Weights of a small GPT-style language model, trained from scratch on English Wikipedia: no biases in attention or MLP.
MLP neurons of a small language model. Each row is named by its layer, matrix (up: input weights; down: output weights) and neuron, and shows model dimensions 368-559. Each number is 500 + 25 x the weight over its row's rms, rounded and kept within 0 to 999. Numbers have three digits each.
After each neuron's rows, "fires after" lists the tokens most often just before its 100 highest values on Wikipedia text that the model never trained on. A number after a token or word is its count.

L3.up940:536472541477471492536551509477497502524494527485495524509488519512510467519509470476490496504506480516491502549500538516490516550481489503495469489495512519509459477510496495537498515504489523488459550520466465504492539497469492482463527506455493486512453490504515494485504508499463473485507467459510517532451448521488503496494482507494512478503537501501505492502527469496543526489456491488510473512540445556506513491530502513505492480474511475552541498489422498535499480514484509490500512459518491523503428516516508519519496497520499520502482507496518474501513484489509485530
L3.down940:486548511503480497467481512508493531532525472468478472444500512490509500511486536496491498505509506536485506544479503472525452487492518495456514502460508537487494482511496518540533479486474501479519524494529503495493488501481478497467507476519520509494489513483500497451498462507485527482533523467470473553487515540449502511489472528494505507503508515529456488494490485496498486519486490486514474510517526484492457539468513505529463457518488514512460496525495516475471503538513525522540455490546503473425445500444531520473459495481526527549483504451531518476524486476531490518
fires after: "." 29, "–" 19, ":" 6, " (" 6, "19" 5

L3.up2051:525523469500511541466474467511504473481511484482465525495489518516480539520481512531463465484450497545551515489521463490528461476455489529488519504538492503460532524521483533509487508509526487563525471515486511501493492511502496504469543527507505492496472507488526471542523498514491516506520493532477518515457503493509507467517512524525490510493481522528517486519568494478538482509553484509500439504526502496502493535495570503504509487481491437472492491477528468525508489491507462500495517475479483528494458518533499489534476444505471495483518520526535449469484461480491448511
L3.down2051:544525483502487489534479533518510473520481460469472491518507482484506494533515460527516447510512496485519489491459467477485525517490510547511501473554463479554493503525542532496484474493458516453505519527488438481475473510480483494505474491509480476495507510516506488513458536499471491525514493491490500521486482497499522520540514477521503469543507524494445488495496510494525553506490528497456471467509551531518486512461493540488504494466539544539519499465479514537525497523502518514487513513509497499530509494501506488552495530468498533529464495499469486479514501496476490427
fires after: " in" 21, " of" 14, ":" 10, " at" 10, " the" 7

L3.up2030:524505491492472481465513506502457489533486483513490490525476490512474536512522488536476463430527497529498508506496520498513493479472503528534475505529529460553493482451480565535501472480514517530500479534477494494520495494540509492469525503496471485525507484477516547476496514516527485526515507575555519466455484469473512476501497514534524465502501506545499514527484464542538455519519504485513471504498512512506515460524497498512519493558442503511527505487483526457541522496504494479441514474488495507528457478539477520525532501453478485481465497493535465479505504503472433461
L3.down2030:536506492520489461567519480514510536510491535430519503437510501537522519507503530514502487504476522488519496547502509480510488514480477491555484490480468519524510476565510455516496501467465510473496485489494503509494465477535506479483521488494542485505537543518512496485479510483479554536543489512467534481484505477471460473490519485475493516489505548519488483498515532507469471518524476499422498520506502521514514479456475498466498536469489440498498525489492493494481456500523509517485512545506501499549490474555475494497537524467535473497531482485489475509499471515516477477
fires after: "-" 29, "°" 10, ":" 9, "year" 8, "\n\n" 5, " is" 5

L3.up1498:515491538514492463484460526418489503506520505509517508509510478528550512473512475469493499494539489467483496523477477467496476493500501523474489511472512493533483480500505526494515463536486534480496495484509520511537507531540520528545624537437499502508426479497495514521480509531516546500485536484545497532481498488497496464503486517453516488498485547472535515497522447487532488448532475506472443465522504521488497482545494464476516552527505499498495487479461488478503505499488472524493545496482473536508511524510479556536514508527526499474483519463521460466494476488493483526
L3.down1498:510514481501483529487451569494490473515528455550511459521494480518478502474542480468518487484476505476506489512531500486481491489500531519476535523515468544519466497515474507505473482487529482485548483450487467517495475493534520497480506509465532504422502485492523540533471496487518520504463498518531502512513533475469510536481521539493488474533501519456499495501453458527540485480482497536496449478496537523482519505490505531521516516498491507514502514487503510525484501518528536474477452505543475531512478503483511525528505435464463515511487483493511477526477494520544524522
fires after: " |" 31, ")" 9, " 6" 7, "  " 4, " 8" 4, " 4" 4

L3.up3610:517511486495490456470461446495451492507483560477492544497476490480509511505544500476500549513503495494495501508511498415512486470459549505484521515529518509468515463515501520550500501468471506501475507497509504496522467470522499527487507465479476525535493509499472505534492477481484499524499494488523493476499495496503477540502492516492480504528504518482475537481542492514505497504537495495495500452486538472517504506490519488493539436507485515469527559497508489478495490497507496466463472519476513527534469499515519495469507490542493507490523545501501512518515490487495492513
L3.down3610:463496491528530574510514544508558510486535495497460493521542513552495476452466482471503487508489528489489495499530473480523537524461491531496501519486512446470543514524503473458499493475480512539507491469517492489492532515503520510465513468471449523485467531502522483505471521513497512424480505500416534512558483489525488488523521486502503483487488541510485452534522502497519529480509471517497505499487507529518482512504478478524475510524539509501493457462499471496472521501502516502499435518494447495460581495487491492523522522511516475555504496486484508478484504561551495498
fires after: "." 81, "\n\n" 4

L3.up2649:520486486524503527502516497538540505529490491488531543555489497502541479465504508500482445491512471480507514500498512483493472490449485484493460521514522507488557523501491514507496492534533539519499480475476498536492495507477471466456468526458484467465499462489520504532480462496487519465528485498508475482488456507460492507510520539532534484500525518528501504464517489459549516494539530498486466516496482492504529503527523518460533562493478512479522469431481505522518496504512510483473508507468528507503497501551481518519509455532506488481491461507551494442515478506477475536
L3.down2649:490527518501496492499463413471476484447484453506523499536515469476545539481496498521525531489520534488514491484483541505515525527488459457486513484503477520494499553518512491443496518484457500464508450476494546475505504507507513471479438484503438507484508458502515513547503517507477485491523476500506514490486486517479486498531474511428480512485447502446497505434477508461503505513482522476501508508465519505489517463486470499527548523496520493504492446515482513495485466501458516508469524526484511497500507547518492487498498486500466497527519488495477499487511471479459512501
fires after: "=" 62, "History" 5, "\n\n" 4

L3.up2035:525483492532518504467508508474501509499509500482518520510467508524525491450464474485474477475521478510516461516500528474494519553504509496474480515510549512472485497502509538495482488521520498573476468463505513523524487495532491469436517509483475486506555516491520523491533511489508485492499454483538493439484477520494518490454526499540504489466466523498528488536510471525538490502554527492483463509516514510500479473515498475487548458557493496479545501458445518451480500502517482499503514486467526519504480519516465538497484435484491500482495511508514498480514498506487497543
L3.down2035:516508497492515497529454477490446507494530494500503557529491498513515510542510540516500488536500506525490444489520511492522491476513512530498542524541488513461486451499486480493500535479500505505505489505533436497491493460504451521507540519461480494522538570470513504537468529473466543495496483477484433490508481474495508490529460478475501481491492496511515516468509538535520464500484516543502464532500531519503551497489494483527482514494473516470451522484469478517464445492502529476496484534554459500494521513443467508502511475506507539523525519524528527478472480503497507498
fires after: "-" 22, "|" 15, "N" 8, ":" 7, "\n\n" 6

L3.up1712:499492516496491509606514473480514525499478505518462505513549507503514518488490492499490498502495500474517520515498465516505479492491493496497484501401488541520493443451510497451484514515528569487491527552492533445510528509496513472529500470486490504470475497502488508535467470511487508500545451532499514500426503488511480537453544494491551525470469468474475478507488484506497477509505497520512484461519474501477498503486583495495559539440494450522508432522484517507507520531483508475519477530524456506517501475488461500507503517496505483482487473499514465533508483491495509481
L3.down1712:474474542470493502479523533553512512500494490496535514529508516541504503508481497490527487493523532470488518505461481487442509500490519471513492518533501465544529472548471474537514532516490511520504511467525576509543461493494458495485464502489475534504523498528482501479508549509517465466506502506527462507477490523510511496529487511517513489509501463492495497529513504491530539496481501505511501482505485481513454517495471512461462534486499474511511570494529511487503498499493490523478487483488499515502484499518513466487485525514501484478477499486476515509514495477525475480
fires after: "." 32, "\"" 17, "," 12, ";" 4

L3.up4448:505515486499487437512444511480471473487459542491491512498503448511447538526552503489487520496492462468523452505507501497490492488493482494459527502521516514492521523519510513516469477529498487491469514456478476486488535472511527463504520519519509476474492489501457506507523512525454467512476503525545503465455530469511502525476499515512487526532476492482489526471530481510504524507530473501506515494485470487473483467498518502491537487526495465500486537463467483524508507539478509538492471489467468488512445504500567523503509481538531515515534538482491506495506522465530501461
L3.down4448:514442480481466523529531508483512513479481473534503513494552498554511465479484510503518508474503539514489485511509460509502520500507515495548498522478518483440510531469513477473497523499530508495517504494525471499463509470491485506561510461558431489488564487486560498494452534558526525490468497497496534479521474519502543492508495512509497507494492537482535475496470488530499551517459529501480515529482517546500512513478457481520478530522508481507491512499535539490522520490489487496505541512499488490496520532517504485488435508527499485504515470508500496490497492482522528522
fires after: "." 56

L3.up3539:501465519471490503549528524535487484508527506532522512480523480449510508487494532489502503513503500472493500536500487495521476505491519520465492500508523482465470452499518497500479488493522496490487478512523513487461508528549530491504522517441526467466490527478497509497519510485485498511504509525432507506511445484548500485482504524525498484552544514487533523484544459487477490535480541513516488450506493560496533467525502492521542455470504468520514497498499509552483490503517504498473550459538508490523441495523530517514493515538513507481499495489478487479504502452508502501
L3.down3539:503504533510514496523513498557517561518506480502502476524460537509512537543458485485445536489518498490526508512504513532510491477496485465511516476508497469472493501557481467514489491478496479496508507458487528526491512503473491496511569515493525469508496486513449474483483529481495442510507483496506465499513529498500527473503478491520529513496487505520499495517497523503518495499513437494497494552531516478514499565502551499458470516487501518501477527495448501525525514495558456488499513488485545475494503490489529525512495493487485478489449486455506465465486488449457510430
fires after: " 2" 22, " 1" 18, " 0" 17, " |" 14, " 3" 5

L3.up1931:505512445507522486530527492488466510524496470540467498488495475463500509503543493521481505489443531512511478505520511472488509487545482510486496474531495509477548469501487516478473431496515507492500488509494527486520531519493529456526526490493494520468489552497465471505524473498488509510516487570430497479487499493522507496486456535462514528531521490490489528503538507504496486485495477505501476484504518503518484536513555515514548548464493451538511506521430490468537514504508421516467515558514494495513505480441529508507471506510477453479474531490508510515505465466515515480
L3.down1931:488549472554496533449465527527487503493478511512475506495469563510524521498489504491472470506527521484513526529556509497469533457495429505508504493527523473541527456492525478499504464517544489459505488508489478520534469504490498493451488562483547503504546479481513553501513510480517500501517515470520512501471486531537520545503514522542535512500470457488477447466467502480496521475520481504528467450522457474480459510512515495516481482499496499513508501506496528500500500495521499510491459479451474496493487475520466510481504474461494489512457533485498523510489528560540431510
fires after: "," 52, " and" 18, " that" 5, ";" 5

L3.up128:499459497477467515502556538485484491525498489530472500504476479508485507484514511502535498494494485448498470514506482492527505534484541518461489505517482486506491489495526504520519493475516524498508488477529522523533516518482504507525546518454441537486486508500471536525474496536488518498486499508482492479519506433516450470505430495512479499481474518513486486531547489509483541494480474497527452469511511560508491496493519512539546508501508495526506436486483530494525483451530481539459522500476462504548521540499482551491512510510481495468486514481498477450495471507503488505
L3.down128:458535524576483514487504545484492498497519512510477494518464522523458481495473474442477519483480523516512507502519519490521467492469469519511506463538537495484441539553514511456519497463482495568505526523501514499549539505512533497484499498509505465511531503521483480498515546511453514510499493523514458531411507437522522493458473508478491496529531475537477499515509472489487523539500481530471495480503475511501495454502493529555495473533534543500487495506477495503508471484483503459453517507548512493503540493473506517514520466506492497489526508486519516506467518476519511527
fires after: " |" 46, " 8" 6, " 7" 6, " 6" 6, ";" 5, " 14" 4

L3.up3410:507489485524510494504510520486494494494486552472514546545536471510519510532497503472492486494494511524497505513497505512531464467516495496450454508476473533454482504473509509483507509517480518495507474484481474456494514505516515466491481490484505542506464493483499505498510498540499511512478488534474522452513525489515472492529474509495498500492474471491471504509540493509506569479520516526502498517507511507495521467529500508507517456496561523529508474478505482489487510534545502493476494493505492508512513488492477525499480491563518468507476536533502483507483496508539467507
L3.down3410:503542467437505487462509512499502551526488445496491482454507523487513536437531479488526527529488467478529513532422482468498511484475498447502458538512514452530547456532513521526513441517551504546501514515515506490521478479515498481507554500449503493459526470532472481529517496521500512482528521477475469467505515489495492513498497512508497446498532493501486489472488480521490487482538502501538455475493499495476486536518477512493493515499488465521504525502513532520503516501526483489486518494469502479478526503492531493489492466470530486522525465463486514497511463497471491442
fires after: " and" 40, "," 24, "." 8

L3.up2195:532503514485537526485541547534469467518508487494526537514477515454515523486498501501480488491521500518521507510496482499482466476501500505510490474521532480502517478506495524495509505558523485536469493470529445503530481508483484498468523506457472510535508533492500517497546481506503524519518516529511539439461476511507496490477503521537502478481464518548510478515498474499498456511550496478542469508542507536516544496533501473491485502536506511519524456495492494486547522515528482468492508510521466498496537544537485538505519478487512465471527492529508486491522479442488458525
L3.down2195:488519502506496474498488471547486495528462533464504465488499476539522506494481506445495503475498502488486508488515507474513466515495490496484465508495493491456519527508495482470484468512499475509491528489511491522516518509485509473507525514473528505483466514525445553490459495506524449522511503446488516444511502491505529478534487511493492512529479545492474512479521544493477516517504517512504482485508474490465517508471502494513525511464537477504460498486541444549482502509461471527505516503460436501509501474483505528487517514460548525488488526493495510542526457472559532525
fires after: "″" 18, "′" 16, "-" 11, "N" 9, ":" 8

L3.up2333:482504517457510507511548492494476463471477496503509513528511527494471507521495492533493486501456505484514508527490538495519481464427532501466458525530513514538516533481509462505501507489507516481503508454486495494510507493494490452534485524511484544545494534450490523507495521515482489473512492509496522477555521460505472524478485495507495477502528520547471507468516466489477523462472504510549452508521520517534520462475472474513546445514541483512484499488512489521468480496521498504460493548525458513522489498513547536502523468556491481477521473492493513474503523483479527514
L3.down2333:497476494521470515500520502515513486486483492540472470463535492513494479510486541482485519466523535480492510484535471442484508475490492491524525536509484477480496489531517479498528506542517524514494483478525508534488522489518453534485545541493465505491513511484479472494508488536533506481508491459502485497519444504497490477531498538487535508487473492489537469537539501512522480536562497484489506538439470453538538495505570488539512481487488464534519499477510454506478477523481485447537507496484503525510507461492492492495483521477463517495535469495511514546506500465466454489
fires after: "  " 36, " |" 17, " 0" 14

L3.up2377:530518521540492468533487471515489501521441486464522579475502475510551493500542511481513516489477492491488497519509513493515437484492519530446500507539512501470499525495451523496491481507516509476502499451512497488546526443503568485529532551539473477506507514476494523526497456506505495484501521484467495505503486501536514461506438508489479533524513494467502570520497490472502531463485503490479503484508503501520522489491551515508551528487518500467507522488489511451518486489513415520489516489475490492532492519484474495517514492523540504501480525485542503533480446455534465444
L3.down2377:513549518514516461490548521480524526524523542495478503459490510532508509490470520505488552482535517497499504542478534516506521503449469479538469495506514483487465459507474511492533519494475486489526520510510514513536521468461496536466508530496540550488476510529491454478502494490490471436495450459512521567512494489466497519512496490511496505474554543543506483505459496502503490489501511516487505502489490446476503458507460487504458475507492502539488490459465549502493498525473552591525482481494499488494528505538504524520525502477520464459543472512481500490511496532522458466
fires after: " |" 30, "." 17, " \"" 14, " that" 4

L3.up3625:462490471510490522530523493483469489509458494489460479536536482496494521545538467470523493511488486483515481520517464477514505525483507513480499498469489490485500461505481514551485503456503556509515484512496517495496549474509502493531528544482475491511439519477504523514484464516454497466518492500469504466467506458497452522481492542536482525516456503491489489497494481529476515470476522529515504496494508528520520506512546498519556541436533431526551511484502495484520471516489491473482485505479449512514478493487493504500470505500489480462499516499522480498510505465481491493
L3.down3625:487541490499499479517455466532525513478544483494441493503466471444524514519534507507520465460522446497496504445537456500514489502525471520493507513488469507489518506522506498511511446456490493537495543501531508541493475521501526484536528520513508531474488522463497545475478530529504507515486484528490493490509494460473454517473515528511504490528492501483504521512514495505488534476509506497476491489547534511489507536512529509470514480520498538507518447476476498524494493487501469459541525480486498497499535539522487501501552498502512535511452458506526471452489523497490504495
fires after: "," 98

L3.up1640:480450487493502486519471560514546487500502526483518503552513518511514507520512484523463499506485550471495499500491524492517463530513504518444496504507506517485500480499503514490511497505508506513497535487472447461508527493492474474500507525491495518479488479523503522507506472548495485500509478560457539453473507490509499497527475501513508531511481509527485520506586483490529519509495528501521480500510498512511529488515520502444510475470534516543517493516498506504468517543528551458431505487544497490519481511506524533504476498548518483497458489500492476511527496513499469506
L3.down1640:517541478440521492459477466482515483512510433498501493427496503488495494442528459493500521509490508488505497521379485461495534464511503495489481536506511438522481492517497536532516478542519472519484515541513507516537475506487470476519521458505483519498458460517492495514524508490475512461500535489531507479505483511472527451476468505524502467506552544526533517475485497511489510500548496495507469541512525478519532524506466505485520499500477504490487500457486517513527503537498493500502513481402501491472494488504494487472515479485466502488514461469508475505533448470511503499
fires after: " to" 24, " of" 17, " and" 13, " on" 7, " in" 5, " at" 4

L3.up829:495510434526501478494481519510465453544500519532513485509485460536489458523505493461513501513478481546495501511500518503480424522488536511502437498522509473536522450527497538521482444473500514476510508501471515482508517512529477509438499514477525534495508520484513476517468459497457490509503516508480481496496478453526478541488464497518535502501531508497471523496484503480558489479505523491508507455507489510510481484504520495497498474516471504505505538487442450497514505505498477518485479542515511506551536490515512514537542504544498502476529549449492513464541528476548461507
L3.down829:491510457497438527477491500520519520511555507465485461519545532490508476526498521501498498507501509521489516481481463499506523509520462516485503503499496481520491535522482508496483486517483484525488538536504493479459485524522529527558478465437547437534480485505469508509508530493515474509498508479482525493559501511465532503470511504472498491502494492511533507473471531493496504493509485500457506524484540490533501553483518487481484530523498536470513514524496491496515488446521495492472492473507469476499512503500485507496534495475458508521529472501505532509473463481507571489
fires after: "\n\n" 45, "." 38, "\n" 8

L3.up1279:520537534538460488508477508525458483514467494518464490476507526442495535552566505515511471480494458522499459514486489495506523494446532534497577509520503475488479479460508492491486485484514467533501497513519519453498530515460479459519481517531511515525460562532516493443502509510520503508496474515515498488477498509496513477481503483482513528500557521529523506456516466526491497448479526475570526493486466509518534480488527554506541445468510446486506491488496528503507506453444537556492516492520504478541473499489531498517498510516466510481520458515489513543479466486482533526
L3.down1279:506522523506516525514511478477527556511524523509511560524531487489500484448497470488489490495540554476484526500430493524471493484539438500536466484506531504541530488475476445494515496524464526473494508494498448474459483468506537517506516472516507485503532510539479476515551555502467537431509518464500452510506538495515467475537482480510538520500502508473511507515470552478503542465524474505479490500505503505500477515494462496479507499517502547530491542483531497500557517483524472542483496485464451503484483557539530519494514488525507445518511440491507476521510485470525511499
fires after: "\n" 38, " (" 9, " P" 6, "-" 6

L3.up1168:516511513524495461475496545492471474544465517462512530494476512491510510471505455498490499466526509512524501544489490488475512513460525524475473520532543476508483477455510471571538473508501511516496473441459498516489532494487494516461527500486486463495498506511523523460524520513500568502493524519498496490482480489501526479521467532478500493529523515511519484481520459495481505487499471491471501485526507555504515492535476477547508492489486455497538506458456488456516474490477483542497537465476528485519475477536510553541507486528521485493493490493521484461538458511476511519
L3.down1168:530552463501522472514506486447525505536487531443520477520472503514509527489505474493498533495565517538495481531484555541471509515480518520528485469468517523505454487490482511513482489434482513521497500474499541501485483482536531497505513482482457450488504498499484511546496508453527506492484540488554463549489493496462463485526514516510487491517475465474503533462507465521531524469492449509484530511493503481546510487465518524484476502500493512485537485523498466520516529489503513523503462504542497503491520517483505533521467509489543507505444496535518481468492489466496514537
fires after: " |" 20, "|" 18, " 1" 7, " 2" 5, " 6" 4

L3.up882:482481463513466507491506496488514495515466510474480468556554509495496516536537527474532486479484514476501496519514442474506505542474491520473524494462481508510541479500457494500491502506478575532474529503503525513528507499483505456527489516505500505477461475505512491489487500503455494459561500482496498476506521449501474549488474531532486504543549527480451532533479485513473503468495484498499510488519483505540538531447502504558555513518519485504510535489541497495515483463483526470473482517513469494494433523487479503510472504542497480466541518517516498521484520466484520500
L3.down882:479499492447471475532429507486471505526471488541500505510508481529504500514511506490553449506511548475500468500488498503534491460506517530504505513498496489505505542483488474459471499507483508512484555496493505531498512533488476474527475534504517522491484498503480464469500473536471449520511484535560531511473526455487505477473473483494532513512494496515517524481511496486530488559498524496522493529468558463496521477493507475470475521480521504514512480497478574492471472552501501510512557535535545482537486502507535526485513474528516491508552481520468470460477466468489524489
fires after: "," 99

L3.up2887:496468506465469493483538485467470484509493482515505509548489523536498526554543499529481473477513459476499462494502505520521509510504559533496459498514522468496540557496510522505528430494508498515464453493497498490514493519482501473483485522500479478509493499514531496513509482524504500496556510550487549513500483463474532501501492562554507451491438498561528509517545452512521485528526530471511473511559519513513480479523552474503481475578472515476520495431496488498526515489507491491487500503478467502500489487540472534523512438478484490501489506473519477428502485476487494535
L3.down2887:493505477505507460506513510490490465466447537489518479534510490512502523499498487499487495530487515492500441525509488494493501479492463464505519482524488492503522512498520520507486481476457469471487514503511487518517497496461468525510516512483462504537506554494506453522482540502497505528501515497524490466476512498497520492471483502529483481493516542519450560463495502500540478475496488488517448534496546490480492510490527504466544484505514503470525518508486520497524496518463489523431500475499496518491477492522511505520501487501532493471517489514491503506484520498521497493
fires after: "-" 26, ":" 18, " of" 7, "," 5, " in" 4, " |" 4

L3.up4184:504534508526526479473510437471485486536497474490503512518521510468511532531520509481515469494482486512495488485485510520527469519488521518483500485498457460542556460442483506482460478521495515501509531555538511411488487518510505501521488505512490508489494505495509501551518544530512464520509479477489524500487462456518526476495475527528495530537495478476467547504478475519494501496497535493488508509493488497505490469484524489522554544512490483517512498549540528464522526483491469455507477533476526514493506503482530498498514511513525528437530485506481487504481505531481497476
L3.down4184:476479507499490506548499515526542496483507539485451522489481521562499517486473514509490501505514555451495509517534487484477518487520472471495481487509519546486455486557487484489490513469449502464504480402442493531492528511532470449467482473469480501517532483524475508473508531437497488433544502544506468509504537509484476500529534477520496523476496490501497446479520543503517518506479457503500520498500528503471489525468500508502474444501486512517509476478463516507485474501506520546497535480562427510532460510501473487475482469505483461526489501475508506484500497475489494504
fires after: " |" 27, "\n" 11, " (" 9, "," 7, ";" 6

L3.up2860:510483467553481516494547531512522501517483475520469501498455477484499580507499496523480478487487486499473508517507520504507471499440487519523494509527486474496504447475507485507492539544535522508518479502530540527550510510469497497513506518499479511492491533471471478482491484509488523484519523513464489493564503461502526513481471524490512509571476474512458495461512467516486512511533468493517494494518511540497513462482432507491539505526513504516487481435515480525495483476533481469457501474503506493516508506524497522521498480540487507487503484485530498471490509466495541502
L3.down2860:475500489522457492482475509513507539473531452525504496540491487528512499546479497488517555466526517527478521527517534478511499484519525451497519495486509496479460506535482511472536480489503461527495522495504518544504505490493524504527487515486491501512533524519508471539447466493484501470523489531507494452485480515492470477506451528480490505468544492486530540456494506498471547499542492520502456484485492490508518527484499528534459539504511522492500526528476476520507455529522507501504535475536514509509493518502548515523487505479507479518464531442492523459508509494456533523
fires after: " |" 43, "=" 13

L3.up1011:501483500511474499510470513452518493531502506491538503498520498503504479528500494495512498501461468512527498501501471504512467522476497515507484477517507527493482505519515565472539491504465500500505541508489474513542521474489483495490518494501496459477491473502480488483461458490503535495509494484511544505469506497479495477535510518503535474528547541478469503511531466504542522502536496537498484492512476484500517478529563507466505493501481497515515465480425510501525531477486488495518524484505501537542513538504461515495484495466503503491501542497534510513515490518582533547
L3.down1011:457528532525513507475503498487458472535513518526477487510471501509491521478489480476475498495472481502512532501476492498509519483487529512483503526514502474492521522488491536515518490489495474498503574488485543507469477521497508495505512508539480499439501505466471515480491445480534508515447500461515469444510522488528528506474484518496507526516477486504507487508482506491509450475495469517462465499509498487519509430471508489485518498532494463489503500499519514492489526509467467479514472554496454496461492500487507511531506481492519485534483532496489501504486488540545530483
fires after: " (" 53, "=" 12, "–" 4

L3.up4493:528478504490410480503519509500506502488490522501500502520486504479512496516495478515497515453501501505514431513511512515479508498472512498503469508490536508563498525510527506526535506461526508523478468497490502490471469500471485472478522497475508511513507509535532507488497502488479468501550467485521520474469448505474517465532523497509477480490452506546524478498533476493537464511539514486519464514520485525524533457515521513492479544539482483522517476457493506516467516524536517418539524501525480504520499504548480555491471492488495478507486520474494433473507481510511470515
L3.down4493:516465548493504517539489474490455504487481480515491512492514479495480471481494500477446519483492453500501524490571505499510496518499524506518478520500462492494502485506494533524504499482514505467504481514518515512519482459484515559501545431513491512518499515507469484488519489476527519493504497494445527519538520489502485495486487482478499476506523475508455475487474544459461509478465496507519479459532477467478493451485485490508518514484490488521503533538529475471554520534523474517494440464475508545502464537470496519497501516458566488494505480465507499507462504545516515525
fires after: "–" 30, "-" 27, " (" 4, " American" 4

L3.up3265:493516489464495485554556472477467518481479562489455539508492489482524470495517470513548512491464481526502488526515523488495519479520496468512510519531496515530496471496520490522473525495524509492501529505494457480448500494458502491505486511494534535481488471474490497531516463487483457533499485486519510477494478550521463493468509494499474528541523486481497494460534502493495480545486490487515509474513498530515473484545475513525491496449537488498498476535523512561493455532519468494477498526463465511513470465454510527508483509499518484502497494493488484523483538466466461511
L3.down3265:470515508449479469533507511450471514532484504471563512503525439506493490512470495508538481487561537538490525541519504480495514505470474474535507475528526493512507524498517474454518492500510472516535539488508511471494518501447487478525523493526477470478487469563491527479481505465488506463528468510493500484482521439508513515534490533467504515491531528533470489466466515502505515454443510479520479549464496482456509484472465508507503544536501511560504505546466508538487541492488488542526507506496463510531500533461468522497476519488549521460535487487530472561496507492524532551
fires after: "." 41, "°" 6, " m" 5

L3.up2047:487491410524475537530504460470491495501516491515501490539521496507478511577537535492506485473529542484491503509511439487500486507518516488458526479540491488481482500486427501544518543476480519517461480488473492461501508492502497522511520485467532515526510493506477511533482531476498527464529501496510523481447497466484468551489470515498486471524506512511472479514514474521523525501464446505524512451494471489503541560450519479508513471469473472507508531543524511484498544494505544495504511506489505538471511502508454509501470482507510456501510530508523495528532504470488502483
L3.down2047:534510499504476513489487497528471517530477439504492496483522490463545438521506499531540478485496496524521481509464467544529467509528501468511514526462458480496499528519496452533512497497494477498489462527487520478506559517522525546521526510523489486510449472476523519486504470538528510499507536505467536481491478536453528504451505521518530473482457511550491510493510517503472518522529486481485524515524491482496522532532538489481522496507468513471484495490509498506507501501469476498535498512505504491553490539500570519487470484501479489542461475499477513502462475472468488535
fires after: "," 55, " and" 14

L3.up4293:511514455551506493524495468561460476483457505481522522533494494502501462526516530503532527510471457480504502495511529483507470518512477502473479523497509461481525454534455522545467488467507535511510519465511528517481541473464522485508515506498494498483496486489492516546476449504458510518497490489483487449470497470516446520477488485491467518503469497529466506504496523496524493474491484504493514457503483503492531513480552506532562488479496472491522513490487484481476471536505489505475480534489448504522454491442562496513514494527507486498477520499515508505507497456485446494
L3.down4293:491493475476478505510527495436502512519506516499514492470577519540479457470508504506506499493513557505489519544459470483475501487443483482520488491530471540512498527455515536462522479526504538483497511516490525454490516506534479484528519494477515508486499505522497475486486513511537489443482470526498521567552510488472497470505453482466488498491507480520475483486488506519523505556469497495520498512450508503500477486476483459521470481528541511535484477491534570484471497512462560542527486496528510504507536522490499476533506542481488491500575512483486511531485493457517541514
fires after: "." 97

L3.up3505:504467511489491518501501471489526508488507478491488492546534507524550502543517481510480439460510467536536456493515475469511474501477563502518498538451526497505530506461498499504514509519532492552531476461492536496515537510468493458522494498529475541529480497496536526545455528535475521465539461486523517518549521414445503548484526511532505504488451533543481531488529465483499491464511517521515490491533514503495480480480508498499500498532508525517502520493533512427481466497528449517514535521444459502513525511533488550532500472490473505475502509471517458488524507520498479490
L3.down3505:443460497521508526567562471501488487478506512512489522475513516543486545515474525491559528529463497456489471536444489501477497484520474501489510494493523512458529480462518498470515519485502519496511499520498474548503489462517491449473521499470502515468502500524502517507498470461451531509476482514527509461474475513480444476489511464462486496487492479525481546493533477555546510474491460500517502483531492496475473530495482500515494474514496486499513551488492487507483540521463519472490479486515533491489484503534559478490478514510521489506511498539504462494484498502509526575
fires after: "," 54, "o" 4, " in" 4

L3.up864:456500500530513538496493458503513465538484450455541505500505532480523469567500493463496489496498552486525486523508483450510506513453494517472514506501468533435524499515497523497495469488497484526504511509495507526529518501546476502482517535552520462493505541496505535467519501486511516441513502515472532450499509470501463412525446524475493499549474497472503463502510504513458489517502501519489506515489555503523539523503569521519530465439454464496542470492514463443501467470506514450473476550543499486497461506501537489494526498551520504497479522502477506478513495549504512509
L3.down864:536489539465519498534499487501507507502522534475479526538504465580446524467477521500525525485519568440488506546476528476500534481484512478508485502505494512504500498508490505518470507513506527484510535465498505523507526448501500466519491458458524514465542499529530466493479512527476482559425482505517533478474537476479473547517480484485507506499507487507470503470446505475507547477502517502513511523498461525495504503498494494508506535513471486512504487526488525483526503510544469511557484474523482497523479489495557490479494471516539457540504552452487489531499502539515507499
fires after: "\n" 63, "\n\n" 18, "|" 8, " |" 5